config.toml
init_std_down = 0.00886
decay_shape = "linear"
final_lr_fraction = 0.05
MLP neurons of a small language model. Each row is named by its layer, matrix (up: input weights) and neuron, and shows model dimensions 0-159. Each number is 128 + 24 x the weight over its row's rms, rounded and kept within 0 to 255. Numbers have three digits each.
After each neuron's rows is what it responds to, as a language model described it from the Wikipedia text at the highest values.

L3.up506:115146100136158151136130109094117140092125122099128127134137133102125154127115104167134118144087119117126118132149112126134178116121119125106127147143125131118124114114137138138110158116154124124129158127152113101146103107112123147106161134086130113121107152125085124075129145110131126091157173162152164158105112142124116145125112129126137133129159136110185075146149152110156181176116138146158146132039098100177120071088116117129162166094150161130117102092137143126094128136186094
Description: Pipe separators, decimal points and spaces right after a number inside Wikipedia stat tables and score lines, such as 27 |, 4:23.32, 51.3; rarely, word pieces inside parentheses.

L7.up469:135146146160164148116118140109171121108164109113154097139109116152165118110117082136127131120149150115123151087162119149110164154144141133109137107129099120164135081112100088108140130108168097129101125075120132125118115098129169208120121154103161118105167122166092123110125095155123158157115139171110152105147134162081131107109135121103122124126107149144134131110140134090117164125090108134171150123110146109128157100145102132118130116093151124145187117111072146132127160115155139
Description: Mostly decimal points between digits in statistics (15.0%, 10.5, 6.2/10), plus mid-word fragments such as Ho-n-our, overwh-el-med, dra-in-age.

L3.up157:140125153134129112121109138107129103131119137118124118138083120100122150095168114123121147092179162131124150130113131157157169118114129144081110123146114128140109146113124072098096109102105133158099172143133142079104128124126190175079173128089129113139135093149110171099116150126087124075108134127147137103116138152131130129116109100111139188097092151099162113156139096107137124140088168160149093128114136161095118115122124146152172120139150115089162131162121116120118141145127132
Description: Short consonant pieces, mostly n, d, m or g, in the middle of words split oddly, as in plan-n-ed, Li-n-coln, indivi-d-ual, Ad-am.

L3.up368:145120137121189130100097097147130157133132142115161122138097124127120107125090136135131110117133176115151142137153148125123101128139137104117127150114126100116130156121108150138130129115144135148167151092123127157109081122098146149112136100166073063199148084161130148104112175087133125143163131121134155116130130145141119144165127096091103152124129176130123134156130122094135124172100116083133111154105078119108143125118125136151135092133098146133159185134133121078088129101168110
Description: Mostly "and" joining two nouns in Wikipedia section headings (Society and culture, Armament and sensors, Club career), plus "and"/linking words in running text.

L3.up485:122128106146137133129124146136160111123126168122136110148138110156093129119134143149143147133146144076133129127143145128120167171117167093122149140101131098141065151074092133149102101130149117124154138120100109107146121185101117147137153125115122112175146133185136146104111104112120136146131143115128139098122117126092163138097146142100092155097139108124125108148137124099127133175109164150152119138084050089079147136117114139097166082127090123138143125124155100139112142116186104
Description: The first | at the start of a wiki table's header row, just after a heading or caption line (e.g. "| Party", "| Year", "| Rank"); weakly, word pieces inside section headings.

L3.up173:151125120112130149133145125138146152142128121126136078131103113144142073118107120085123124131170163151162099140175121136128097118126074127167129162080121120130129155076111141156159162153142183167102110115140120125137115154105120157130112141100112116136128154174131126133115125101090128124116151159122146114089139144113118146140134115105095151093117134157131135113161151144139112102135173114082139151125091116149083120131122111117142044091161099128146163164107152161098131121150097
Description: Forms of be (was, is, be, are, were) after a subject or modal, often passive auxiliaries; also word-initial be- as in befriended, beliefs, behind.

L7.up474:080136133087162117093149115142158156163101169143142137150087139122138155141101132169142102127157111120155151140111132115115123146087186062108112124129118120123123103119122115125090108135130098125109165145134129097100135133101151174133130133125080122150111124131123132135127145121116138132118130180130116134120088152139083171085128125115125113092106137152122120166114133130126148160138157178150113138114117078126144131102102112123145151099121184165099127133122072077166108145108078
Description: Suffix or inner pieces that complete a split word, above all -ing on verbs (say-ing, try-ing, focus-ing) and also -ed, plus first pieces such as us, op, act (usually, optimized, activate) and sentence-opening On.

L2.up174:154180102141158129127107124111140152110141141128113142145158121126126087131124113150109105134153186132128124125125101126131167111111135099093104101137117130161117121135120125167100167089147117102113152111132132129117108143123092135131143126133106132103111139148066126098117106114132178137145101156127109152096140123115119126137135141051145159090144164114110127136082131136123154126154162142142134177104103109127100088084136169122152119083174182148134128107104138081107179123179121
Description: Periods that do not end a sentence: decimal points in numbers (0.292, 44.48), periods after initials and abbreviations (D.C., M.A., c., Mr., v.).

L2.up353:126158151091155132142136131130147140108139128118143122129097113145091109135139108133117135119117115148135120150144199176153132136140192131160119105073127095118087136087132127139165157138180155184127164138123122105067112123129162124097123155087095138148107105198154142109123124066073116114117146133134157118138094122137089125091148102102119126104133124107142131135182120140144097094122129127108101147128125122123094125125100118149155129154118122113124146164108120133162136118149113
Description: Forms of "be" (is, was, were, be, being, became) right after a sentence's subject, usually before a passive participle or predicate, e.g. "will be named", "EG10 is powered".

L7.up371:125149103152129134137200116121153124124126137104133114128140148137192096099128113126150150140164193109107078124160106156123136115135095133147117123130114108146092135095126111100111123196105062137151131127095123116134078134130126100151130127112114062186136108166110135143114152124089142148142149111145107103150158111124128132139126156118110127127123155161092096155149136136159096134097129151153126171097141125127134122128119130144119118117135115075145168144086104167119149147109125
Description: Determiners and modifiers opening a definite noun phrase, such as first after a possessive, possessive 's, "the", and superlative -est/-er endings (Ansari's first, world's largest, the young-er).

L3.up578:131129142119158121079160108110130112126160170127109132144101127129163079146140162137117148144112185104140104151152139164147116130130106110188152105154107111117118123103118104145150111157148098130127098121100119159129082160095202182129138143137141130168156137140106110115093161120127136068156157113135100097134141134128151137100110136107098134166097162081171130139137116113135109139116128097141097114086127131094130126135145133120139125130127123092112165131116145148069151102105109
Description: The word "the" right after a preposition such as of, in, from or against, and possessive 's, inside names or noun phrases, e.g. of the Year, in the U.S.

L7.up521:093154111102132146094128136117152123113174096106116105135135166113105104141109130154131138119154145139131081123150160129118085106132128126122128131117130081103112129131081136120143141139104134133121146093121086106119100127122125146147140164121164143133164120167121159134129137102098141132161158082132146127132116154158167150107166096065096158116126129135131124151123130134146129120150132118138179106082119114107165127129113146205062108073130151103166142134103099184136155112147112
Description: A lone space token or short word-start piece (ex, in) right after a subject or was/were, beginning the verb: "they| needed", "he| sought", "was| added".

L7.up308:075122173138131121094112111171154125105145125122168140148168085118154077163092144103135126140116120140109133098166121126128181130125133118130099163141110091106138080133126131102153154122164122112153134100097114128121082164137172147146119156140124101149152129147106150125106102115125113152130121146163110152124128137136107161117167130093133126123118128080168099147142127130126122117175124099181121129115077118166115125127150128140144106132128190122142089109052097111120124115110131
Description: Conjunctions and range marks joining two parallel items, mostly after a year, e.g. 1988 and 1990, 1958–59, 1959/1960, torn or severely.

L7.up128:084128139103160123113121106102129107114160095138133106126121120127131134095108135117154176184153133103111113109117137162115079146148148108112127153161114130126153132108139095108146121122157110186158133146099132136134130114149163136075107144111134132187130077169122162097141082119134154097074152137129155107145152141105129148125125085112087179117129109124219160122125149135133152136081115127140134104106120130100113131134100124147115136111122129106117131150136127174121110100160145
Description: Fires on be/was/were right after modals or to, opening passives (could be taken, to be heard), and on middle word pieces like cand-el-abra, lab-el, termin-us.

L2.up197:157116117116150148082154134128116156112096169113104113137109136169157084154127142132118145115135130120113141149129105097163125106141139126115172121117121093107141141130111145152138108124140103176120135131119122105157059111116169111116126188134106118165179126154144115117122144092111104128098087143126130135075108156114110148108172099148082115167154144148125111156149125159106138121115143159186115135130137100149133129121104170168111092076152124082131107122182125119155136134129103
Description: The word "at", usually a preposition before a place or event (performance at the, member at), also "at" opening words like attending, attention, attraction.

L2.up144:121111114126141143111160102089164106153158188102128124165102123091122147140083126140146152150115170140148101162094136165134131168107158083124145100160129114113136135163101129163127109134101122134112155138082106125114152168091097150142147169124112118150118117121138116134102111136121139132087135140117131137073129120106147181143146075119112101096081142179114120140128093139139151123115187094097133102100092102110136124127158163147119133086125134095152157118128099142120123115116120
Description: Root fragments inside multi-piece words, mostly act (acting, active, activities, pact, enacted), also stems after prefixes like pro-duc-ed, pro-mo-ted, comp-os-er.

L7.up177:108136154098136144093148102119125110126141150068167125155156111120114081131110136108120177130136105138093117109107143127112176145138158098190156157156131119137111156130101155108118119164139167160115190146138135123159113106151140171123126121118117097124113145134112146114129060110098171143109121096144158086163122167143110105128146104135137084116166135106126125132115104078110119114161137169115125133119124138123129100094093092153163103092173148129148150126142142124131151114140120
Description: Short word-internal pieces in the middle of a split word, especially vi in individual, also lu in exclusively, cur in occurred, and hyphens within compounds such as full-time.

L2.up329:148137143152167121137122124088176125150118093083140139141163131114133124100114141122137169126130085149123121155101126113151169147118104106157094137126131074161092149086116101109137150104151161131115166111081114135139156156134114117147085121115080142142112132140116152103116120111103172135106145135137139107117160179142101146112150112134113130128168205118145123114126109113132184133127149204127124111116109116116122131093103108132143087111177146079111134118135131100131112122138110
Description: Short vowel-ending word pieces inside a longer word, right after a prefix-like start, such as pro-mi-ses, Pre-mi-er, fa-mi-ly, de-te-ctives.

L7.up349:141141168150117118114111115110136134119143155118145130140135117134143147099148163128150128157113129122153172086129130108163146142127154097117101119161126077083099121113104113167115128156181130119123142109129142134143117151140172155151120132134090105140150131111098137069120121110116099175110144124159129117166114098128137121132140103102113110056126151141141136112124112089138156134085123125170109180106126115182142141153110142118122060133072190123147114100152097139124123095101119
Description: First tokens of a new article body, paragraph or table row, such as Township after a title, a row-opening pipe, or " the" after in.

L7.up60:116148180156120128139160118139126151121127082075145093142120111115150150123121150168130133109150126168132128166122143140114174133066148108149109150095108090113095132140121093086134115115152120132126157139081132118132147096135163137093141120122127141140130139150125182149142139146142140139100123139131164104151155142063133145138121095081129137099108134144142094126101128081157153118081112107126107093108142124134169100133090131112188121158149130137185133160129110160120125123152097
Description: Single letters or short fragments inside words the tokenizer has broken up, often m, d, b, as in Rhyth-m-ic, imag-in-ation, Ed-m-und.

L3.up10:097125142102155188097128115128120158126164125120118101149161136134115121118146115150130152068117140096135113122095105115149118132146141113106136131130122126100138112094110129163132080149149116117109187151141122104099089122075123104121107133156128092138086117150142132104117115124152131177147124088170107156117146145139168175091153143144105146136121103129161123131126166074103132081131148103154100157120116125148158127144113148149131141088131202146135163098166123137137159120132093
Description: The first subword piece of a word broken into several tokens, mostly de-/se- starts (debates, detail, sexual) or the piece after re- (replacing).

L2.up631:140128133100148130088116098139140136128176140119093113146141118147159109160113098172116116135129168118087119129133135148145134103108136123144111082144108112151108111130112099159050099168138060131084159111142113145122142119115166131098180130093141120166169084163143112121089159088131132158113124128157123120128138160125127112053121153105122132158156130104094133134148133148132155146149132130169120153106143084115134126126124139158142107099151140115131158136102145126095172131136123
Description: Second piece of short words split after a short first fragment, chiefly "p" in "to|p" (mountain top, top 40), also an|y, On|e, who|le; plus "the" after of/to.

L3.up510:146168091100137144103102169146153113108105113134132113161119137155105107092159083089140165128113159170148133179115174094115078116126124131100094157130146128111117155133096105159148132168154130105146125096121139139121109122148170200107169126104150135110162139123139140132111111083125127119158135118118148105122106126130111122136147082097136167115105106135151082135145097129143131089160147154089174150121112106143123121100120134138140108093144140134116110123162067126097121127149143
Description: Fires on the token right after a proper name or capitalized word: invisible characters after coordinate directions (W, E), bare spaces, as, word-starts like pro.

L3.up432:163123133128128135108143142152154116127097148094163093144164143117098111110105123133148124137116091136159132150152136126160119121117143144147119114092116113140126138089127110102135171118113149096140123119123116100136146183119185183141146150148107150202172121122148179123130185123099131111127117156137166137121145130101108159150155126123135146119113183106116114117096137142101106150114126099101182119091137127156128125069066118122118123095093125076116164111120109134143127113127102
Description: Final piece of a main verb, usually a past-tense or participle ending like -ed, -d, -ing, or an irregular stem (paid, gave, changed), right before its object or preposition.

L2.up231:157180140146132122084129112115112114118116119141132084153108131102143111154107133113125124099173146131153157139138137122136143124114131137159100135109125108111080117117112076093133203161117156130160185178118136106122151119146155124129140120155161119130088135127113176101081095122134165133168144107124128081144112118134152157128119128100116129101119120156203125116142133172133123120165158128170134117110125121092109109109089121135139104137128122144121130130092070136068114126131119
Description: The letter d split off inside a word, mainly "indivi-d-ual" and "include-d", also "deci-d-ed" and "Car-d-inals"; sometimes colons after "include" or field labels.